From a checkpoint of a small transformer trained on Wikipedia.
Size: 9 layers, width 448, 14 heads of 32, MLP 2688 GELU, vocabulary 16384, 43.6M parameters.
Training: a variant of Adam for these matrices, 316M tokens, 4818 steps.
MLP neurons of a small language model. Each row is named by its layer, matrix (down: output weights) and neuron, and shows model dimensions 362-425. Each number is 50 + 15 x the weight over its row's rms, rounded and kept within 0 to 99.
A block is one neuron, or neurons of one layer that tend to fire together. Before each block is what it responds to, as a language model described it from the Wikipedia text at the highest values.

Adverbs and modifiers placed between a subject or auxiliary and the main verb or adjective, such as also, still, and strict-ly, plus closing quotation marks before "and".
L3.down763:46 24 58 44 44 37 40 43 45 67 52 41 41 40 41 43 33 56 58 47 46 14 55 73 63 59 39 37 61 39 56 37 48 45 42 36 57 79 71 73 16 68 37 65 39 45 49 54 59 76 58 69 63 68 35 43 51 50 60 46 32 25 44 53

Short word-piece fragments in the middle of unfamiliar proper names, mostly Indian or other non-English, often in tables or lists, e.g. Chand-ig-arh, Raman-b-hai, Mam-ad-ou.
L5.down207:55 23 49 33 39 53 48 42 54 64 79 45 59 57 65 51 51 55 45 39 52 34 59 55 58 49 61 54 68 37 39 45 80 72 69 42 57 68 32 72 48 22 57 46 14 12 50 48 50 35 54 26 32 36 34 37 47 58 70 66 67 65 45 46
L5.down267:55 21 61 66 50 79 46 50 42 49 59 59 67 61 45 54 51 65 26 59 74 43 51 36 53 48 38 52 55 44 53 47 38 55 66 80 84 15 44 51 62 54 57 37 20 44 24 54 57 28 51 50 38 69 44 64 49 71 42 45 67 39 42 93
L5.down616:49 38 17 58 21 52 38 21 46 66 83 56 39 77 48 67 29 19 37 65 55 21 39 52 51 32 67 58 68 52 36 39 55 54 46 44 48 65 59 43 53 50 32 56 22 36 42 70 28 52 42 79 30 98 29 32 87 72 30 76 37 41 88 62
L5.down1341:49 49 49 51 38 64 54 41 47 58 51 51 60 44 67 60 54 42 53 53 57 40 53 40 51 47 41 38 62 84 54 36 40 57 83 62 56 68 33 52 52 47 37 36 46 24 28 44 36 60 41 68 61 52 15 40 50 34 70 57 50 69 35 43

Common nouns right after "the"/"The" that refer back to the thing the article is about, such as the film, the device, the program, the bill.
L5.down1404:61 41 59 47 54 54 74 42 81 55 82 47 50 52 63 49 45 51 45 30 60 65 18 72 67 65 58 57 37 35 67 37 72 43 47 55 60 45 56 55 48 69 71 49 53 66 46 46 41 56 55 43 40 17 45 59 48 22 25 44 33 71 51 52
L5.down1835:23 47 41 39 39 53 62 28 66 55 67 69 71 74 47 52 40 29 50 56 58 42 39 23 47 29 42 42 48 71 40 69 54 23 48 51 51 48 36 59 38 60 54 28 84 42 61 36 64 69 71 54 53 49 42 97 51 36 55 54 60 65 32 61
L5.down2047:53 42 62 55 72 38 84 25 46 48 68 46 58 36 49 44 57 27 66 50 35 70 43 68 43 38 50 71 39 23 46 43 47 35 79 48 62 68 42 59 38 60 41 51 56 59 57 71 50 55 38 35 31 38 63 48 48 60 46 66 33 50 40 72
L5.down2463:25 44 83 51 39 52 42 45 57 61 52 43 50 72 21 57 40 52 52 69 50 51 49 77 60 55 41 71 55 55 62 51 49 57 64 44 75 42 60 68 49 54 51 28 15 65 45 54 46 50 26 54 47 63 53 42 26 65 38 43 51 36 59 61

Numbers and quantifiers (two, four, many, some, several) that begin a noun phrase right after a preposition, as in among many, of two, out of 8.
L5.down1797:51 42 42 23 25 19 27 43 42 50 53 44 73 65 48 70 34 65 45 33 48 36 57 39 41 62 56 64 22 30 44 75 44 39 33 49 42 56 66 56 51 61 67 35 57 33 50 45 52 69 45 64 38 28 50 59 82 40 52 36 47 67 38 54
L5.down1927:51 48 32 36 45 37 44 81 50 23 46 29 56 76 65 46 33 35 58 30 45 29 33 38 54 67 42 69 67 61 42 55 40 56 60 28 54 49 41 44 67 32 60 44 41 64 42 17 39 54 59 68 79 45 39 39 36 40 40 28 45 53 20 37
L5.down2100:42 50 71 54 48 49 39 27 69 41 45 36 89 62 35 54 24 38 58 46 20 62 43 51 36 55 45 43 20 74 22 73 39 57 39 53 61 54 46 44 53 54 48 29 27 66 79 67 85 54 59 39 36 55 53 35 59 74 24 73 52 58 20 47
L5.down2505:64 38 42 53 43 41 46 28 62 45 25 63 59 53 58 26 69 34 38 44 71 69 55 41 40 45 41 45 55 47 68 59 66 62 65 22 45 41 43 34 48 32 33 58 40 52 53 72 65 31 13 55 62 68 52 69 41 72 66 18 57 70 40 36

The word right after was/is/became or a past participle, mostly and/or, the, most, also, or mid-word pieces like rem-in-iscent.
L6.down3:36 22 29 42 37 51 58 37 41 65 47 55 68 50 51 55 45 33 58 85 73 49 21 52 28 72 52 29 39 40 47 27 63 87 64 48 48 48 51 42 56 35 70 48 51 62 43 34 19 58 59 34 59 78 38 51 55 50 57 67 70 50 25 52
L6.down134:53 45 82 40 34 53 52 50 01 72 35 72 51 41 56 42 39 54 72 42 85 46 59 56 55 48 43 41 50 55 82 29 68 66 61 49 53 70 62 47 67 65 52 64 40 54 53 59 31 68 63 44 45 38 57 24 50 44 48 40 58 37 61 55
L6.down151:34 59 44 32 58 57 69 61 27 52 42 30 32 41 47 17 75 59 32 72 54 66 59 40 68 44 52 56 52 44 60 64 64 68 71 51 51 80 62 29 48 37 33 61 57 27 50 54 44 80 38 24 60 49 43 45 56 49 38 60 46 58 56 43
L6.down447:32 48 51 41 25 61 35 34 40 53 37 27 49 60 58 62 37 44 42 45 67 65 55 45 61 82 57 33 41 44 60 47 70 55 41 31 46 31 69 17 42 60 52 25 00 63 50 59 71 56 72 69 32 56 82 53 42 62 25 34 51 52 65 57
L6.down612:66 56 85 67 26 56 57 58 61 57 54 40 23 32 77 94 66 73 48 38 70 61 51 73 66 65 32 48 68 40 51 62 69 56 63 29 23 48 42 50 63 29 39 50 20 74 51 64 41 49 58 72 40 46 81 33 54 42 35 51 56 63 29 46
L6.down828:53 43 36 47 43 59 49 54 53 43 80 45 46 51 51 77 56 58 23 57 43 52 53 37 56 61 99 36 38 63 38 43 34 69 35 59 62 52 51 64 45 51 29 43 33 55 34 51 34 38 82 46 42 45 83 56 53 68 59 61 43 04 60 50
L6.down1077:55 47 50 44 70 27 21 69 70 32 60 47 44 61 60 69 50 56 49 36 20 43 33 72 40 59 23 56 43 57 36 59 40 69 52 68 42 65 46 37 35 75 44 53 47 37 31 63 52 30 47 76 50 41 87 40 38 36 32 51 70 59 57 50
L6.down1180:62 43 63 51 63 61 71 68 84 52 56 38 63 48 57 61 54 50 52 70 58 42 68 48 49 37 43 60 35 43 95 29 57 51 50 43 27 41 68 54 69 53 55 41 47 52 57 19 54 56 71 36 13 31 55 31 70 23 24 08 38 34 68 62
L6.down1371:47 14 47 40 57 44 58 37 33 40 33 30 56 45 76 34 53 45 52 77 66 51 34 64 47 75 47 46 41 45 52 07 64 43 36 38 55 53 57 47 74 42 62 06 18 49 49 43 48 67 51 61 52 50 33 31 48 49 68 54 47 29 49 66
L6.down1640:30 68 46 55 61 48 47 34 27 40 28 37 51 67 48 68 57 85 17 64 38 14 50 33 64 51 58 51 59 58 37 67 60 50 66 46 45 59 65 13 53 62 15 44 29 32 66 40 54 66 52 51 69 17 45 41 75 56 78 42 44 53 28 47
L6.down1645:44 40 38 43 72 74 72 46 38 25 34 49 35 42 61 55 52 71 41 55 55 38 40 72 40 56 42 37 72 53 57 46 56 30 48 39 42 48 82 40 65 57 61 64 31 41 76 67 36 37 75 57 21 59 58 46 37 53 31 43 61 39 50 34
L6.down2026:23 27 45 34 54 36 45 40 42 71 44 58 57 42 55 27 79 37 31 68 66 40 29 42 53 27 57 67 63 59 18 87 62 20 51 48 66 21 33 31 50 46 46 70 38 24 68 43 50 53 53 26 63 45 49 54 40 60 49 36 48 41 33 52
L6.down2036:23 48 67 58 24 35 81 34 51 56 46 51 90 68 44 41 64 54 63 62 72 54 36 41 62 64 43 45 27 47 76 33 54 59 74 32 45 66 55 58 58 63 48 40 12 42 79 36 49 52 51 56 25 75 56 39 27 69 55 37 64 29 50 55
L6.down2202:65 49 51 57 34 61 56 44 68 31 45 11 53 50 45 63 73 62 46 38 33 43 27 23 52 51 38 55 39 27 57 42 47 43 66 40 79 49 39 73 48 81 49 50 33 42 55 58 59 34 49 51 16 49 54 59 43 81 31 21 42 55 45 66
L6.down2393:52 55 77 49 62 45 62 43 61 28 36 28 42 29 45 60 38 40 55 79 65 31 48 67 96 52 23 46 49 35 55 56 64 71 54 39 59 63 31 63 60 59 50 57 00 44 44 45 36 62 53 29 40 51 75 52 80 34 54 41 53 68 33 54
L6.down2430:71 32 15 53 48 81 49 52 54 49 67 53 59 39 33 23 61 50 35 61 51 37 21 23 44 60 43 41 56 45 41 67 41 56 58 47 71 58 32 61 50 79 52 25 00 65 64 62 50 24 74 81 46 50 65 68 82 57 65 45 74 47 39 33

Prepositions linking a noun or verb to its object or endpoint, strongest for between (boundary between, comparison between), also to, of, for.
L3.down1337:64 39 61 52 22 55 37 33 54 61 32 33 64 55 79 34 31 60 29 53 36 57 47 47 37 50 46 43 61 69 42 48 36 41 56 30 58 51 61 36 45 51 82 56 66 57 72 49 41 45 65 35 40 59 36 64 50 78 50 35 49 49 46 62

Nouns naming an organization, group or production unit (club, team, band, studio, series), mostly after "the" in sports, music and film articles.
L3.down2261:61 42 38 31 83 23 68 32 76 65 87 64 49 48 25 34 55 30 69 71 46 30 29 41 65 70 69 32 29 60 42 36 32 67 37 36 48 64 49 52 27 58 50 29 42 62 57 40 79 50 63 43 30 35 70 60 53 27 62 61 27 46 73 64

The word "between" linking two parties or places, plus quantifiers and partitive words before a noun, such as "five of", "most", "over 600".
L6.down115:54 72 68 50 70 10 70 48 56 41 37 49 67 84 51 46 61 44 52 70 30 39 43 58 50 35 36 63 64 51 61 22 10 61 59 68 26 40 58 86 06 31 11 56 55 49 33 46 60 58 71 46 40 36 77 47 16 65 45 53 58 46 47 60
L6.down282:69 63 41 43 42 00 52 77 29 24 23 59 54 29 50 26 36 50 54 39 40 44 68 45 42 60 34 48 55 51 72 79 46 49 54 74 21 48 65 55 21 31 48 57 76 64 73 02 53 57 66 40 47 76 45 57 30 56 51 35 71 63 30 67
L6.down411:44 22 50 36 31 50 41 62 40 47 34 32 49 30 76 36 41 42 56 48 41 27 30 48 30 39 34 72 58 61 67 36 48 36 45 72 31 35 51 63 38 38 42 73 57 50 66 55 46 60 62 60 54 41 55 45 46 64 38 31 38 51 50 10
L6.down849:33 56 40 39 54 44 26 40 73 61 37 18 77 44 35 36 24 44 44 71 62 46 43 57 24 57 62 12 54 53 29 57 66 56 55 60 62 53 30 48 63 60 70 15 71 52 39 57 53 48 60 56 74 51 50 60 23 53 29 35 56 51 59 49
L6.down870:52 37 52 46 36 42 57 24 35 47 22 63 36 67 41 16 41 27 39 53 62 36 42 35 42 54 40 53 58 62 62 57 39 69 57 28 65 28 68 58 60 30 64 59 92 81 52 66 85 58 65 72 78 63 43 51 31 53 56 51 59 60 50 45
L6.down975:43 39 57 63 35 52 76 47 44 55 60 64 66 77 51 32 16 55 52 31 81 19 50 45 30 38 70 38 70 63 38 53 73 22 31 50 54 41 53 38 79 27 44 41 99 59 47 44 73 63 51 55 53 55 53 52 37 49 48 54 26 40 39 56
L6.down1036:56 49 52 38 41 30 44 30 37 56 49 54 55 82 35 66 75 56 13 45 53 63 62 60 56 47 52 59 57 67 63 58 30 44 52 39 27 30 22 58 47 52 60 65 53 56 57 54 48 48 28 37 79 67 64 49 25 32 32 47 64 48 45 26
L6.down1207:52 63 75 78 45 21 46 63 59 40 45 54 67 62 31 70 53 63 38 66 61 48 45 72 29 52 45 40 68 51 48 79 48 45 91 25 60 55 39 66 29 44 40 55 38 49 49 35 46 67 79 54 40 77 59 50 13 68 26 64 52 70 34 31
L6.down1252:08 50 66 53 49 62 35 52 23 67 64 23 38 38 26 43 71 36 58 55 55 37 51 64 34 31 78 66 63 68 32 61 37 76 50 49 31 60 43 30 58 62 57 76 24 56 48 56 52 41 63 35 28 61 37 28 51 57 61 35 31 33 40 66
L6.down1283:33 76 20 44 34 61 79 72 35 50 43 33 55 71 46 49 66 40 42 18 67 36 52 62 63 41 36 55 51 48 76 69 69 20 72 68 48 49 34 40 74 55 37 54 65 61 73 52 60 42 30 43 53 25 52 49 57 50 44 44 12 38 80 38
L6.down1461:50 38 64 58 45 53 47 48 33 29 52 70 52 46 28 31 63 49 61 64 39 52 48 30 37 58 50 53 57 71 40 47 57 62 44 33 34 42 53 32 61 43 72 42 99 42 52 50 47 31 45 60 62 44 51 59 25 61 44 54 44 29 50 40
L6.down1490:39 44 42 37 52 16 23 41 60 33 69 42 44 56 78 15 59 32 48 52 64 25 33 51 46 78 38 74 41 45 44 57 36 45 56 68 52 46 54 49 46 45 56 62 63 38 38 39 30 47 58 56 47 41 65 69 28 55 36 16 62 54 63 50
L6.down1547:66 34 51 63 53 64 58 64 37 50 54 44 54 44 46 49 77 67 51 71 60 38 37 41 55 12 64 40 45 52 48 49 39 38 90 40 55 53 35 16 36 36 60 56 63 51 54 35 41 67 43 43 46 62 49 47 50 66 65 77 38 10 56 61
L6.down2103:48 65 31 36 38 00 50 37 59 28 67 69 69 43 75 46 76 55 57 39 74 50 61 47 44 50 55 80 44 38 74 42 49 39 53 20 25 40 50 60 26 61 55 69 53 44 59 68 53 77 84 35 52 69 32 44 44 39 63 63 53 19 43 27
L6.down2391:61 39 19 53 49 59 44 50 44 32 20 42 39 48 53 34 55 75 58 60 75 57 61 80 26 57 50 49 79 44 71 37 43 47 59 69 67 48 40 52 42 48 49 54 68 32 46 54 54 46 67 76 75 51 42 56 60 25 50 63 49 61 19 51
L6.down2475:70 65 37 43 37 72 59 63 49 56 34 39 42 47 33 42 20 70 62 49 50 64 68 62 33 54 42 54 31 51 66 42 56 41 50 59 85 48 69 54 57 40 28 55 98 39 62 75 35 63 50 63 45 52 57 59 55 60 36 23 82 56 53 53

Common nouns right after "the" that refer back to a thing already named in the passage, such as the series, the club, the song, the company.
L6.down69:71 62 50 77 30 33 50 51 26 75 46 57 57 59 88 50 62 48 60 38 53 23 27 57 28 21 42 29 29 62 47 30 42 49 47 62 43 68 44 52 36 63 75 51 40 53 30 47 39 76 66 37 59 61 29 50 22 29 46 56 44 79 67 68
L6.down691:52 13 52 47 32 29 85 45 45 46 47 42 73 55 62 27 56 46 52 16 52 31 08 70 59 50 59 46 24 57 65 45 59 40 62 45 51 51 44 52 38 62 57 43 30 66 68 57 59 16 50 35 39 40 87 45 56 66 35 28 45 46 40 59
L6.down749:73 49 42 46 65 63 68 61 51 51 35 39 50 23 39 43 39 61 43 45 43 41 39 61 35 53 32 48 34 55 59 59 57 60 65 48 28 56 45 35 58 33 53 38 79 72 55 80 52 51 41 59 36 57 67 67 34 56 62 30 45 53 74 49
L6.down791:70 51 65 45 58 57 46 76 26 41 44 50 52 65 47 65 31 51 43 68 55 49 58 67 65 50 39 45 24 56 28 34 51 33 54 60 62 42 56 59 47 32 60 71 50 44 46 33 40 33 16 61 36 47 39 68 57 45 72 42 31 59 63 40
L6.down999:50 56 74 29 43 75 36 51 47 58 24 67 48 45 57 51 45 51 55 54 38 40 52 66 44 36 61 56 23 62 69 49 49 41 23 48 61 56 56 52 40 40 53 17 23 57 50 36 47 42 54 54 27 33 50 49 13 44 38 14 44 50 70 67
L6.down1205:77 50 78 51 47 75 54 48 78 67 50 26 54 59 35 54 42 61 46 34 35 42 53 46 44 63 68 50 55 57 49 38 59 82 49 61 68 40 28 50 43 44 64 38 21 33 40 37 51 49 62 43 35 32 35 36 38 44 40 35 58 48 54 47
L6.down1327:57 45 34 54 55 70 67 31 82 37 34 55 53 34 66 12 59 09 69 61 36 58 40 51 37 51 56 61 45 65 35 57 40 59 25 66 43 66 25 45 50 62 77 47 48 53 57 26 71 37 40 65 39 50 45 63 19 51 52 75 61 45 64 86
L6.down1460:48 70 77 39 43 50 57 89 43 27 76 83 44 25 52 36 55 26 41 51 66 49 34 53 84 36 53 73 44 43 73 54 38 47 49 72 39 71 45 51 57 65 65 48 55 64 60 89 55 45 35 65 34 37 42 47 36 63 55 75 69 39 43 73
L6.down1545:48 47 59 50 42 65 50 49 36 44 60 62 70 42 49 32 46 63 65 41 65 57 36 57 73 45 76 43 43 38 31 53 24 61 23 38 45 33 69 65 46 66 55 44 45 51 63 44 34 57 52 66 46 37 55 65 42 61 59 41 53 53 95 52
L6.down1600:70 27 81 55 73 56 74 39 45 65 49 48 36 57 38 45 20 43 64 63 44 33 27 73 35 61 43 39 77 21 60 60 17 43 36 45 16 69 55 75 30 55 56 64 35 97 58 45 43 31 81 43 77 40 63 47 62 41 38 58 46 45 59 72
L6.down1707:48 34 78 30 60 48 61 39 50 54 73 51 63 48 44 48 69 29 31 68 35 34 70 65 32 27 52 86 58 24 63 40 49 40 69 51 36 36 53 32 82 48 55 62 50 78 56 84 55 65 37 29 34 36 67 46 21 24 41 39 30 38 60 36
L6.down2164:38 47 32 53 55 31 62 50 45 50 57 66 25 44 63 75 49 64 78 41 31 42 51 66 71 63 25 56 26 30 46 66 53 43 41 66 53 36 44 56 23 47 59 44 34 66 59 42 37 44 64 68 61 30 58 40 30 42 32 64 56 59 60 35
L6.down2245:67 72 54 53 49 51 67 43 44 65 53 53 54 59 37 47 57 52 51 62 66 37 65 46 57 63 39 42 69 48 23 63 35 50 68 46 31 49 27 47 43 26 31 51 89 73 39 49 72 38 26 73 16 77 49 20 37 56 45 61 41 58 49 64
L6.down2360:54 32 78 47 39 60 56 61 45 65 40 37 63 61 69 53 45 42 31 35 58 38 61 68 33 43 60 48 43 48 77 50 51 43 62 41 48 71 59 40 49 77 59 52 89 50 63 42 44 36 67 50 55 37 74 53 43 66 30 37 40 36 34 86
L6.down2549:50 72 60 63 63 71 47 40 41 59 45 61 47 32 27 49 59 36 51 62 33 29 68 59 61 41 35 45 12 74 57 58 49 78 70 64 46 50 38 60 40 44 47 79 23 34 51 41 35 45 41 62 46 71 46 22 23 76 33 66 57 37 67 48
L6.down2679:40 32 59 52 66 62 53 40 56 75 78 45 40 44 48 75 42 54 56 43 25 64 47 59 51 50 46 63 22 36 33 29 77 37 61 57 54 42 43 50 59 73 63 48 29 37 38 28 62 51 29 53 48 56 29 42 61 64 55 38 53 44 39 54

Opening word-piece of a multi-piece verb, usually after to, also, would or a subject, such as rel(axes), pred(ict), del(ivers), ret(races).
L5.down244:45 45 54 34 61 52 26 48 14 40 68 48 41 69 68 48 23 58 39 50 69 70 29 56 65 58 41 30 26 49 99 42 71 29 37 56 45 61 63 70 50 54 40 54 27 62 75 61 54 74 53 61 32 58 73 42 40 47 52 61 55 53 56 65
L5.down857:81 58 69 57 43 74 32 57 48 26 48 48 58 67 70 47 61 73 78 57 59 59 40 71 47 76 17 36 20 43 60 52 57 07 54 57 26 58 60 52 50 66 44 63 00 77 70 47 29 54 69 50 34 68 73 53 59 35 53 58 67 75 56 40
L5.down1058:59 48 72 72 37 82 44 64 42 74 49 32 67 53 64 48 24 63 70 25 63 48 26 59 35 60 55 44 66 65 39 38 58 54 38 41 65 30 81 47 52 47 61 38 84 62 56 60 58 61 60 48 47 62 70 55 38 79 52 63 54 72 24 57
L5.down1719:43 48 68 47 30 67 49 54 83 47 51 38 24 30 66 69 45 38 44 50 51 38 20 37 47 56 43 29 62 66 53 41 60 23 38 66 90 48 63 70 63 49 46 57 14 56 58 61 74 56 74 90 28 67 67 53 53 51 85 75 52 56 45 74

Word-piece fragments at the start or middle of transliterated non-English names, mostly Indian and Japanese, in tables and lists: Mar(athi), Nag(pur), Tak(ahashi).
L6.down8:42 27 36 58 32 56 35 63 44 66 28 59 55 38 55 52 52 48 30 23 43 54 34 46 33 59 60 67 57 47 54 45 47 55 54 54 56 61 27 49 60 46 35 59 32 49 44 50 58 49 58 58 42 38 38 70 95 70 28 60 26 58 52 28
L6.down30:46 08 57 39 38 52 51 27 57 31 48 75 52 41 23 42 16 50 57 35 42 50 14 44 59 40 63 55 78 60 40 70 63 44 54 42 65 51 42 67 56 43 72 26 30 25 71 61 48 34 40 46 32 50 40 96 34 51 79 51 59 35 30 77
L6.down222:34 56 44 66 46 00 67 48 41 74 38 33 25 63 55 59 27 44 43 18 41 23 52 51 60 53 39 41 17 56 68 40 45 56 90 70 24 49 74 67 57 55 64 65 49 51 55 49 57 64 49 50 49 73 42 53 54 43 27 38 60 28 33 67
L6.down500:67 57 46 82 50 45 72 54 62 74 43 35 48 50 39 52 47 44 51 48 46 30 69 65 60 69 71 52 52 47 54 64 68 68 40 58 48 60 54 67 38 41 35 61 39 38 57 29 50 61 31 64 71 58 24 75 40 33 20 73 45 53 70 69
L6.down531:52 40 48 46 36 58 51 36 61 75 54 48 73 59 73 66 38 42 52 59 59 52 30 60 39 53 60 85 27 55 44 60 43 63 45 59 37 63 45 50 45 38 27 44 00 70 52 62 61 69 41 63 44 88 58 56 83 41 41 57 60 36 54 57
L6.down566:60 69 54 35 66 27 66 64 37 45 39 29 40 42 52 39 58 00 45 69 73 28 49 47 62 61 45 42 48 52 39 47 40 57 56 46 73 50 43 37 82 64 58 52 32 17 48 60 63 30 30 44 49 46 49 56 48 37 54 34 52 51 68 48
L6.down682:50 70 49 69 55 52 60 63 46 49 54 52 64 68 47 60 79 17 38 37 59 50 66 41 47 53 72 51 66 68 79 48 57 62 07 43 27 67 62 36 53 21 44 56 63 66 60 44 56 60 14 47 77 33 49 53 42 53 68 23 52 26 64 42
L6.down809:44 63 57 36 55 48 35 37 26 60 35 39 54 65 59 43 50 33 34 27 53 20 84 64 51 32 50 69 26 65 56 50 40 47 64 77 66 40 32 81 59 48 22 64 57 53 37 54 40 45 60 24 43 60 30 39 57 43 64 51 62 48 36 71
L6.down923:52 09 38 70 52 50 32 65 71 69 81 21 51 55 28 65 53 19 31 57 58 57 55 32 51 53 45 45 37 55 63 33 41 63 49 65 31 65 51 41 34 71 79 31 55 72 77 57 50 44 56 50 43 50 52 19 81 73 21 57 31 49 43 50
L6.down1346:84 29 62 79 38 51 51 47 61 40 56 35 67 44 33 56 61 45 45 29 69 39 41 42 55 39 71 50 83 86 45 67 34 57 78 70 53 14 51 38 70 46 81 60 41 31 26 38 71 50 16 46 70 36 49 63 48 36 50 59 67 32 50 63
L6.down1716:33 53 41 34 53 53 51 37 56 46 55 48 40 65 29 68 39 48 44 17 56 41 63 52 55 56 45 33 58 66 57 62 43 79 46 68 79 35 48 29 59 41 30 47 44 51 56 74 47 34 45 44 47 67 35 59 33 46 49 26 34 24 64 49
L6.down2327:57 52 69 78 73 43 55 45 66 49 57 17 52 49 58 44 44 40 64 52 55 46 60 74 57 73 63 33 39 19 52 53 75 72 66 50 55 59 38 36 81 55 35 38 70 42 74 66 39 57 28 83 30 76 49 35 68 62 42 52 73 41 73 43
L6.down2471:66 39 39 59 60 55 41 58 46 76 53 50 58 47 35 38 44 37 41 66 60 48 41 35 37 69 48 76 46 54 35 47 38 41 52 30 66 61 59 65 39 49 66 75 66 34 41 69 34 59 54 57 11 55 60 61 54 62 61 48 33 78 30 48
L6.down2488:64 41 41 67 35 39 65 54 38 43 50 38 57 67 66 85 50 55 41 71 42 46 37 21 53 43 55 54 55 28 45 53 47 48 14 49 43 53 66 65 47 34 26 35 47 27 36 73 45 79 38 57 74 83 47 62 43 44 46 53 45 51 38 46
L6.down2529:45 25 62 54 25 34 29 51 83 41 64 48 65 65 82 53 44 48 39 55 61 28 46 50 47 75 56 80 51 56 59 61 64 43 50 57 47 40 39 54 60 64 19 40 05 51 69 52 54 56 56 35 29 61 56 66 61 31 56 43 32 47 56 41
L6.down2637:38 56 39 79 53 62 50 50 43 48 41 48 42 77 73 72 36 38 43 43 43 23 47 53 43 20 68 38 46 45 61 71 55 65 90 46 63 55 63 66 61 28 19 37 38 44 73 73 59 58 55 47 68 89 71 57 62 43 45 38 26 59 38 55

Word-piece tokens inside non-English proper names, mostly Indian, Arabic, Persian and other Asian ones, often in tables and cast lists, such as Mahar-ash-tra, Sh-uk-la, Ak-bar and Abdul.
L3.down259:56 26 53 40 34 38 35 72 68 39 64 46 59 67 48 60 66 70 54 32 38 35 23 14 50 33 67 74 73 61 63 40 62 45 74 69 26 67 58 41 60 72 48 40 45 47 38 46 63 69 57 36 40 71 57 73 42 53 45 41 48 55 64 00